From a checkpoint of a small transformer trained on Wikipedia: LayerNorm before each block, learned positions.
MLP neurons of a small language model. Each row is named by its layer, matrix (up: input weights) and neuron, and shows model dimensions 64-159. Each number is 128 + 32 x the weight over its row's rms, rounded and kept within 0 to 255. Numbers have three digits each.
A block is one neuron, or neurons of one layer that tend to fire together. Before each block is what it responds to, as a language model described it from the Wikipedia text at the highest values.

Sentence-opening subject word. The first content token of a new sentence or clause, usually right after sentence-initial The, such as role, name, leader, or connectives like when, addition.
L5.up307:121119078131162118145127072137143174185098113128143063166123137072156108139128088087124057155090120145069098168153119150117098144082108130164072110097126104192167140124123098137160100133107175088126082079118144128095105149129152078149128126093104164100173085092118110136082088125119137156
L5.up347:099081134173179150110143149156119129131167152137128109155133168067194067127154133152139125143110110109098145115148079137112112098149135119194092113101079135172169149127144137109079118152166115147074070081163058168091103108146153067207092148119070176090156159131112120095125129149099086106
L5.up501:090078133107143155122074190153158136151125135155160151164136183100091140169108129097160078104078163136137122143157148145135086051160087045082063163076014100109158102046122148113187109176125054192148090141097152146099084121100142146172156098179119100144105121121150141098150151116206103147
L5.up598:102156152189115138129095128119100083092168115130112130198124162088150148115104133149174093150062142100074164115076152071133113127124164191140118204223106171149190131178143121167161067096142069143142073109143134187145139106102175132127105098104110083087125145160119047136056111159153080101
L5.up1258:103096167110119094138205178132178145151144135201111118129155117174155159155051093166153112173094072097140146118136113107126134090135142122102118145158139140137181181124212145119095141103123116170131179165109154136117115114099120128108143075142154112143167117108127134099113087156161154111
L5.up1635:143079094117094134107141170174095122072148088072161078156217137073144134150122058142094071138114051145073127099155160125115084087137129159139152119143074140164128122164156146191084135130121082182064149126186133107092187144116141151100126094057116149132085134129045130084151102157069125099
L5.up1982:141112159081094085164078130159166100082125133160162139156127165070119160093075202181171108124122155149155155120174154096141151087088190136072167140109194110115082119127152199129162116134150049115123082096121145089084138127120099133102108078113131110163148131161111085160107136139136144147
L5.up2016:164124133161230152113156148125136078148135127128127157109192127145177108151077134204114137107106105140121193138181073144082101115091132127041125174121131159125105089104101082166206086125154149129124109116188119103130138168164109139172127118137144052148062134160159139105164142108111144108

Capitalized name openings. First capitalized word piece of a proper name split into several tokens, often a surname or place after a first name or title, e.g., Wat(son), Kat(rina), Lam(ont), Sar(ajevo).
L2.up69:128130119144150144158186118118158148090135108135155094071195161163108124128142127095122142112071141092139133139142100126104120121162171126120107137136136117140113142154150154129101110140090124151132091151073153185084140163137150134085142160162109132102119187134128165150168170152136123110
L2.up151:119117118149175086129153100186128093189088120112182073086203160113122119105119108159161105130142125179125099120158130141142108145147112124139088084081120119119126148155159121118161130122100104131148104144114136194091126129164137161100121159153152064141103124135127148120135187115122106096
L2.up684:131104139122087067084115137071134117093076143130155129104088097077120120108129081108124138164095084095152174194136086127167100146131129185155136108115183112174122127118155155160121137158144102117120135150119160144154090106178120103162081162115173090050118143137160136149125112139148118104
L2.up1030:123122133155129102217159113108133103130067203143163107135120094151134139103104143123157106153094141139151160076156141088127127122108170142122067253140132116134110130176178152125158101176117071184167103126109100118096144129136174148101148136182124051105108162124121160110078165104159153101
L2.up1142:115125086133063171141106098110147133107127170179123084102139109111200149102093170105138122165122123094155183108157091105088155085101139183114106139133128116168113141154166160134183095136180099111146109128121144148130154159149193126140170098114126137100105174149120184120108145116097117115
L2.up1199:154085123102143112158103095140135109096088180164115059097155101127191177067093115096097149178142113155144179105191131061153152132145117149045070186152128146109151151152182150116160149141175077068133125153158089103132126131200182101130119130140120113095136110111099140151074153079062137123
L2.up1421:101118128125116072160128152132153156165144134121154069116201129128132121104127150141162096156099101141136113095131109129101079139109164144172082169165078115150087118145170125103147128123091089143173054142126113178104163113140149117091156162186144098102134161164124166162120166149128126061
L2.up1943:121168154141164162121107116119159166074113124145142128060133109099100163123141137126124107128100148092153166083146074083107119131187168122173138131149166128177134111126124132205139144161078093152122072111070134157107157151135184136106135134190126135125114152117110149134147182106180138155

Non-English name fragments. Word pieces inside or starting non-English proper names, often in tables or lists, such as Tok-ud-o, Zhen-gy-angmen, J-ayamalini.
L8.up42:117165105157127117145132162132139187109079119166077129122191161144118075172168072167079123148179179137113136174146135138143168167141122132131139123110119165133117121111114106119163068161087075140119133122128127149143142133115141199126101118152170061062122143131127136095042179089103173111

Asian name subword pieces. Word-piece tokens inside romanized Asian proper names, mostly Chinese and Indian people, films and places in tables or lists, such as Zha-o, Raj-ini, Huangt-ian.
L5.up128:119097118169084177075115088106128194120107126130105138112155112177232181153164057111121118115237156152153108119157096116170153101126125143170093189152133108182124142065178096156123160141140132121123089134167142154126152131135163146136119076163109139123128150217168126095086073128126127058
L5.up490:107121118138064086152141071136133127086170141094089139089110172151167162146116120130127103090132102113114153155078076090170165095168132151102107155185133183161113106141115093131123094163114108130126115161188151140099132152141147075139110140145128090127110098153157124155121136118131108201
L5.up494:155134122152160120149107125070123123122110192113128142094127078094130168160194093178136129169165109144160201105227119104109122108123164098145143117079144135154090176114154083120128130136108073115171146133147078151123117111113146097120110082141132148117083166153171126114119058172175142070
L5.up636:130099100111121161129116073147079183144137167134085136099105136163169131138162127147142089072131113125142170089133151175089129085150159157093131108159091122133177083108144125115165157134106105035139086147144126115125088093157106089176084156137120168106121182153160113113075129148126144129
L5.up1032:149183118136104129166126117082120118174145147152100075158127113100092141137151120171187141087160126134161100101179127074098099154080169113133136164136133086141133116150089080124129087134127077111101040138134125127162141138129097111125131088133168119087098101120131129125142095157074120086
L5.up1364:146082150171113156082078127159137164144130130145120129126132132154075184134189096165137121172162122171171084183150133162161179079164135091158147131116101138141104121166129133118108132176091034153180142123131120096140134039160116113166114130160156136067134180129165143075084087124152191098
L5.up1511:099117155100167115115143099108073152114071149141091127097155114085138146106122089178135128155192164140183156147211168113141097105131199112155130112127161093144126145075159103147101093141162108107145158108158139179159154092140134073141110117093155162120081135140161111141096112226176090082
L5.up2054:095146174146105144103153096124167165090093148143134139128129130147118178121133126129131137120114164120123085124162140153152129126167160131145154128093121099176190128119127080173111160120138115111129135142158156121096085109139119193163124134141125046129101148183169116100043118082130160073

Clause-linking prepositions/conjunctions. Prepositions and subordinating words that open a following phrase or clause, such as with, by, when, where, while, often right after a verb or participle (performed by, occurs with).
L2.up163:129162172145133068125088119126111146114120165151114100126145165130100171148090142133128135128129107132082106160102123126132107111132145121131066055073096159091138115134138141136133185175111070110099101123084169091092124129080067092175142119075142182120130175121098129144153123063056144128
L2.up292:109110137109132088197126167069067137158106160107102088114135124083157122179140177115129187160056166128137189181127144094141119156140105157095135117124135157148124135112093212081106160067110145123133147173153116092128107078154092085149153154147168113181155205144103156092141184126105096143
L2.up338:122155067128132134135174116099072123174166121124092190156122118129150140140133138124095097117151137084061138058205121141103112141201116126129073129082126121134132148124099062182093170091144158126137136096129119126116123064101178089169120020142105177065145102111133171121124072136129102086
L2.up556:129111176101144062131087158135131140087107189150065100188168163105143202142138052150165167151083149138167122199164156144076137046148076159107086173113143139136143147165108180155143091102077137095098127110086110099145106128085145090156134114170113125134143181104134127106083128138106124056
L2.up744:130124096157148161166158148100123111119138155176091075164090168101143144158144151153110154112120146066122098199162159107096137117047109160155116089160143146116173164155136242177104132074155161124119185178093203161156144133095146083167129132121121139166126186140084160137153150125103145129
L2.up889:187067133132132137153135141093198129095194144147070148132129176145089167168033157100128040143131157063123111156127124135087170063155185134145104102157114128150153111141103125155113116154135112158120067200077135141098054087084142134104111108080126164112153088111099130109140149143127110124
L2.up1066:126079173165155113066139156123074131093140126164084081169147123111112134121151174135098161149118130150101140158139142115109101106105121132109131172097093084138100125159154198083114102115063091099120148128052113087092114194103133142127071152177110133108152170131101118128099152114130128118
L2.up1765:048093109133137174172121147097050131101115102136122111153132187112133169165156170103087125151105118118098124199142167150161081182201159173157097151170116090151159137134136220120085110130191122121122133096129092132115121155112177113115097155077103123144154179128103121074107133147150164113